Weights of a small transformer language model: MLP 448 SwiGLU.
MLP neurons of a small language model. Each row is named by its layer, matrix (gate and up: input weights; down: output weights) and neuron, and shows model dimensions 0-159. Each number is 128 + 24 x the weight over its row's rms, rounded and kept within 0 to 255. Numbers have three digits each. A neuron's up and down rows have the sign that makes its largest values positive.
After each neuron's rows, "fires before" lists the tokens most often just after its 100 highest values on Wikipedia text that the model never trained on.

L8.gate333:149163141141137108100137112136129155114098159155149171104108100135095131134165120126097118165144126104084131100121111118106125106135134126120103096181144167099130089119164148158128159109115105107149158124154118146110128101114118115107108120153135110098149154106159120167129143158126128130121157126156120147161135120103138105102096133144111197099105161129131157143120188115131149117167146138123139100159106122108136145159084152115147138100112137086123165181105153080091132119116063
L8.up333:131121114125125129138129106129100128156087133145139105125078125148141131143111126104113106097118124071141105134148100099127144092156165149115174142130130145143119113140197125144147123115144126100128159124151151099126098125108132119067116101146104066119188129107157122140141120124177158075124120141157172146145113133100129136128130153122140114140121095148138160120132177124179141105149120143178105167149146114078096165092118108145132131157145149118129126158109110141112123070116149
L8.down333:118141107113177096079141126096149165070086097112100134113120106149099160152139144114136126144120112096158140129143142120114109111120172122092084140145112131125141101150177127130146159088105055107131168139122145158131120171124115112134099114146146149174137150129180078149121151093122114141142133153129155103107118117125145161085130114125128142135162085120113091123082160124096126139116114129132107145143143148139164113115096158127166144132119119087120094141114114123154123125082141
fires before: "2", "3", "9", "4", "6", "8"

L12.gate53:112126087117094165112132127150125113124110079143130076171130161120132151135142119133116136113106122110106146138089102130125115108119149123100178128122132162151106147129115149158115139123124135154140095093170105140127113119128104105142123137124103121130168152127149126074119102102083125111155118141086119121189156130112135116122153141081117137122103171153113137111122152067132113124172160128155158193181085097129111173122157105129118125144130110128162115139132148132148199155114110
L12.up53:131132096120116098173127118110079125124145142109159183112133120120132170115153147146118112106132104165097128138110114127102103149121102163100116098099155113170107155096172128133115113126113146118134089104102096146117120145163082136111103157102105134131148136101146144094113108123115105123093090105122117112085148158124120174138209122125135108185150173116146115130086122156141141127128140165163104180089169130117132139120140122111136147156107110145163160110131142114110162107116127
L12.down53:144115120176089145128068131122100142090150116167150122135085148142099140153126102148084137171135135140149111117142141145123120102080109135151113109140140103147176140128129163131124120136145105168135133116147129135093147124142148117133100123150134134060151145136108095151149147143117098106129104116084119137135134089087125161122144153142147123106105153079136168145139172124133131138157174130098117139117096118106130093142166113127170098157126112117114199139112165109137069138146143
fires before: "1", "4", "6", "5", "2"

L11.gate392:121134132120104123110128120128124131150098156146107171112114166129142159168128146147110169111162135131139124154158097131135107103137082128123103127141107140105165095122152169140166138123071178156189132146132106140121129112117120147113074118077118120134140128163167119153162157137147103135110086132156149127137136142140120145144134120163136092136138144119156109099126096099183142097086144145079128101141088142117148116158089104106120083135128135097154164135128143148130130142181174
L11.up392:126138135120113175097100163124125135123158127150144122140137140160203138165149125100149119156094073112147158121133126126142124109115139120143135108114147147148127158099113141140127104122114099139156126123133101107132147149102139180126103121115114100129118108165166135105163125116160160125151107116135143134129154085152123173120160126137112097164134140136139127092084106128099130088162203131140136125140155143121134131214113164107150124156115147172130104123109127107153127163093181
L11.down392:148100149123122148145123154143125136115113107110114173111126118100069139116154143157121129139111174164136122149141133124113135102108113119117140153143156110112146132124126096137161160126147135168141204137128090128087111131139113115142163138114167139081095140150106119151144088114182137157139127140149114122069121128168153160130169163155119119119101153131118147150119104141122061113139100139159106170075138124109136169142121132131131120111155082135126085175164130165131132108149147
fires before: "2", "6", "8", "3", "1"

L11.gate74:126185107141133086141139105108119127122155125129092152098098090142130127130165137104128124146128145151094114109142140119110121123114100150063141112168140112117095123132147107138147097121128117137122134154109098138140147130116099143123086112146131117162171142144149090130129095162141134086170127129151085132099118112117080145125118064148121158125140160096102142093104104102131127128191121101113141127132168138112170149144116132119134141147150164134170159164101118095155147067099085
L11.up74:213182135145142159142125112157147110113131126146149149096155160156135109110150109116109112122118126159119084150112129122164117120118165121132190161127148093135158088143169120123132147126150098103156123113120083083113104129080143164113168123126129115127110159109146160141091113087138134185111083135105151121089104147138111127117154162137116119121119131132114138144138123139154141126160151112099128119178133152115152114101143111141130170145119098104106107166126104115143118122070120
L11.down74:161120079109176121116120098079115121150126139090118162123130108109158085093172066121149092120097155136136125119141145110082138102130112153104121142142137147141143177138199106131121112157114125125136129105134131156114135149142108123137081117135116141140147157128119117166110125118121083126111147148160131099117118138123084123161137117086110105116135148142129101184110108075187160120181150144103141111124106141137170174129134125124095122090113126108131099122123104119131120145098108
fires before: "9", "8", "own", "6", "0"

L12.gate384:158159152140132073180162121150130131077099118159138155091087146088132125142134129152103127116161100104108138131105151130107128137097120123158169115093120099121136135079090125152107144096140118117120154144147130146142125135122082115171120147117170109150119107128123118146063099158123133093101125135143173105148149087142190141114140103142135081103104119133098149068134124140120118141108147107152091117130114151115147107114138092152174088118098113120154144122136133154117138131157111
L12.up384:082098156152127111143122138176147138155150140137053171127119168105132138172132118140140123151118151113154134112138099121073116137143106120150145067115151146135143101151180097100117138131121109133172141148114152149170160147176124132139135093112104129137097094117115123127115107112109130135146137173154126122142114117161160100135120151144159140105161145127123097119148125108106176139138132135129141142119079126136157108132118154093149120091088118105096136134161070175100110143158110
L12.down384:138125115123127077104122109129159146109146117129132120118093183122129099102093131177067115121154091168171135128136093109110141079118129117141160110055121151120135101116132111125158141139092158140121149117122151113131122090196134126170157091149108116139104117118125155126109162127101135145141126118181119138141099120157157110144108113116139137137146162112117137100121135094137187098109135095149114153121124128068127101125140086183160144120118108111150115146144131140113147140161119
fires before: "9", "old", "0"

L12.gate273:113124110143075114107137125141122137150088113124119131139082159153104146160121176093147147084136130145119126111145173139082132127112154132149157113158162108122113110121123108114130153115138139172090166127104125099094124166140132110133107110072175099095095126096124112134136089104127129081116080159157156150129125130126161115124118136087135141133149159111155138163104111135114094095137142134124119125120150153107064117133138070127116148133148129114156165089102110146097185119117126
L12.up273:113163142125139139106113107121168154151134143122095137097105157136165113153154093105127149094142113103130107146128140100108143091099082160116165198151139122126101147103137129142133151191141125118083117128109129140144136155152097126129114105128186149105121131174100091117095098136107131127113134130141131150133099127089109127162127117157132105095152152163168113082085149109131116067152132106093122107085149122074127113144124096122118161123119094099132118106126158123121161148112124
L12.down273:097105094103160080121107105113148182181142159164137162113099133162168101111105127133131162120065131088123107151123133098154117133152150128132093103118132124142141149137107117168124117121110119145145147092139120106142160120088112085136146166129154122120111124120117106131103150149071083084132113123124155121143170135131158127126129168083132166134140107104143117121148112121177127106140116156113146119152143157135063145143100088121127123149145139145118111132147078148118162126093149
fires before: "any", "u", "an", "ent", "os", "le"

L7.gate121:152172166136138103192109130134158122067147140129141124070146126128158129127099166133078117148147188128117137150139148123136134114114144132143106119139132126109115085130155171119144161110129103145143131122088081132122147116107093139148140128174146138175148101131147110134126100084128149117190103166128159157082131128146123135084124136108124124159082113119115118150096143115141152134164119125105120155127154123120173114108163117126122168139115135127120136119156116078108147102078109
L7.up121:104122173112207134109135135159160150102142114135160114081126167119185093138093101130104126117121137121161138130136119143137123125121148087174131112155121129129133143111134140162154145102119107117115124134150096134136101164115118126087108087116157140152112132103144130117126133075151113182105111095100130124100132119121095124083101150103118134125143134107158100119122131127088176143103139119098122168120142097084129097106099173155145134121141076111131135104151097076114123172141110
L7.down121:120144161127143145096142133130137151086152144132136132112109146149136066147134093143090150119141152142133077168152143106104133095119103129171154098101137189140129114096102127133102098099057102132153153133153131093108149114115165120089139107151097142157133110111181141103132122110114109147155099096143129158121130093166112164139113119116132156097162145097171143126119093087108134121105141114080118144145129142111161116112114112151116132113114096095106138092117134139103083125100139
fires before: "1", "9", "2", "0"

L9.gate282:070146148145123085111137152114139104128082150116143092099108126138161101164127139101099176133171128105116138101115112100098157117105163084131121154126147108135099104113079129129139120102118153141123127157135116118130141165127109133108128155136093105067142074139108132166118104164121126086145145144155097127131096117155164126082146155149163110093137100108159146120101177141161169136152116130134109148117112135108170133143135161124167143146142153109123155125116111148133100096122080
L9.up282:138195167147132100128141161119147145110148136143132084139157127153128150118120145107085083103166163137159096127141119121147106133059100144130173145164144130151097146145135148173117128122133096105111145140176115117125098150111127123101146146098124099117173111097098137084125117166110146172131143085147109103112115124124094114138141155121174149106125157111165117136107115130128137174112120100151152163141109152085096116105138123128117132130090136141090089154133133097139154111128088
L9.down282:159147112137147113131112133096129173149129106120137127089153111119145143103103132137146162135172119119119149152095119106139134113150134133074142130108109132181118131133118112124178182156126133140173128090156108135137187099094113087114106081130116124102146112140131128173105145101153147127094138129138181086126108138139150121119153112096173145142147152135087059111114147154155122106134120136135133184148084148179162085151160129129110139108096099121129149118143128111140126123125124
fires before: "9", "6", "7", "3", "8", "5"

L9.gate94:155159157141103127113091160140181121116132116151161105095125182099159172149149146126139174106132111115134110124161109151121118147109140148171107136129097102140125098117131132106161115149145113167124150161164112130097128094111118135132119153102135119137162133150170120062134120158086122138138120133098177100161131072096113109134127129130115194149081121142138128121105115101125133114141143095144142130114088127099156085139153127133153146136138089149101166150115092119123147158095121
L9.up94:097136171127140117106119127161139125133117127131118156152146158126151139114193118119150104103112109153142123110101137143140106155136119159149106150133100163125142123095150125075133114126073117149138135138149115140145127115071166151169146147107168094149109113117167122081125143137098069133107146115090115080130133122122168127135126125133113105092163140155163166136106123139163139113131186118133145127161133116107137094147112133148151138130124149110100143101125134108090142123032120
L9.down94:137166124112148134141137140094144095102131183159115128091148116123116143141124093131103110105123146144164125109137119119109127155162094155142134159137111111105117137150125098090136128173096109199120123138086161130113144135188098149122145148125076126089126123132074124088124129169134118105147115097149099178123140108131111111106102141121152156136103150115135155139069101139172168115127151105152155096163134156123123149155144125137139120121109121134113142150117119084124125133168062
fires before: "9", "8", "4"

L12.gate37:154136117098129144088133139164155189157193125143077143138103134148124128134158145150102125150110061116130128111159129184116121088108118173116152134110124170126122111160110137134161151160157108136147133109096134121130146144147101104123149112132155178172127113128140084131122099092100137141101125102157134135118175113115097124122135150116155100092106153149175066129132133166133130101105117131170120106140136145142147153115145132100120138153116120129112115131158117102165128176140107
L12.up37:079084154145123127111134096129121141092133136141143115148112092137103103133099130148109139126097134106143135119089152129089085119129187191107124116125127151149134116124100093107161090155146134117157176101169122118160142107135150118130128113122119110073095148133150168133118129132151127140162116115120138111142145116064141104136149101111115137129138129086134085062147150121129174093120115104132168139152130082124109119144148125127161118107152172108144131148171138129139096121159176
L12.down37:110100138105142135139097078146130148132160144123143130154147108178160105128109119162131118158128149155173150141160149113147102118102132106080170182095140148132091072087114142153134111119113133111113126131124115074142160164123109104089128134124134116149133134171165115116122125133115134103110131152151109131105154071155134125110066128141139094134136141154108101136118100151112174129117140064136127116148107142123124169076175111109128136128170119116129180131116121108146134148133108
fires before: "le", "l", "led", "les", "al"

L11.gate264:108113125117145115132150144191112155091119135105145139078148120151135130126104141172104098120147113122189125108167157134106152073115122131133161146153151142132129115131097145143167127187104127114123141136121167112088175126117107139135146136125149146144119115151119119100116150099124093101119124144162142132127100098109151131144144134149142122126119080141174107080098107173097141067139138129132148116112147107099112100159153095123133097109123143155107199081130110129100154158121121
L11.up264:071124132118100147157152137164116129105116135104112135097116085153135119101105168129102156161142102116184110137105072162165129109109132156149194174096123167105137123169145172176172147113133153077154154099124135128128141151090123121149120121138143115097146077146160135105118146139136101157122093116094126130129128160106090111153092101150153085120127107117112112101110121133146133125099143141123162127159103108098125108142119123146111105150124098129144144131119113134128122127074126
L11.down264:135150119130098112133172138124181170134157148091129134121144135121133145160131132117080156165129162132172133124190101096133142112076134155151142134121101171132118134136127107192118134132130124107128143138146109165153130164084169105134103131132132121174079130112101101144128114129107165129105131128133138153145140113111128107124101166121112148164099116108100109095135148114160136156107179140120101126143113151122116131102149088144109106161157095142157074149152115092176105148137100
fires before: "y", "le", "ents", "les", "ent", "ies"

L12.gate70:107133161088134168120177158172143125140121159114146146124067102153128105141136138111132110093153106148086133128143181152178095148109091155124096131165140153165165143134111103113082071126137119149100145140125119119132132135099174119134104121107144150156109147133166126179122106135150138146117104088150136121142133117136134078092167107139092111096169134150185139125130149102109122146144141133145138092133100139157143119152153121143093132142125136106170119135118150153107143137102107
L12.up70:130177194134091103138142092167142166122114128118135076121149109091118092114091114130107126149115115132146133124157122107135117119131125119146160107105140146154166133114170142101107126115088128136161134128142150161128185113151109172122127134086132100138134114124091137142134134136093113159121138142143072186102152146161186124173134112131157069150095119126107147105133141102091121131156103141129141119159140133127119144091160108150093147127139115145132153124145173121131164093122094
L12.down70:155113138104130154167117186135136091079109129115078123160137163150119146091100117137109123109074122119097150139117110123090109104158107133135155107126122133143152123145157083143150121124124129138127126156138145160120114096111176185164155120165112088103087123159136157129178148157149124137136112107117153173157085142139135127094113117139134154094125104083143166152122111111137116137170131133119143108110117111159146144100115110130148101170137130116136123157140163169115157121144184
fires before: "h", "ren", "hn", " of", ",", "f"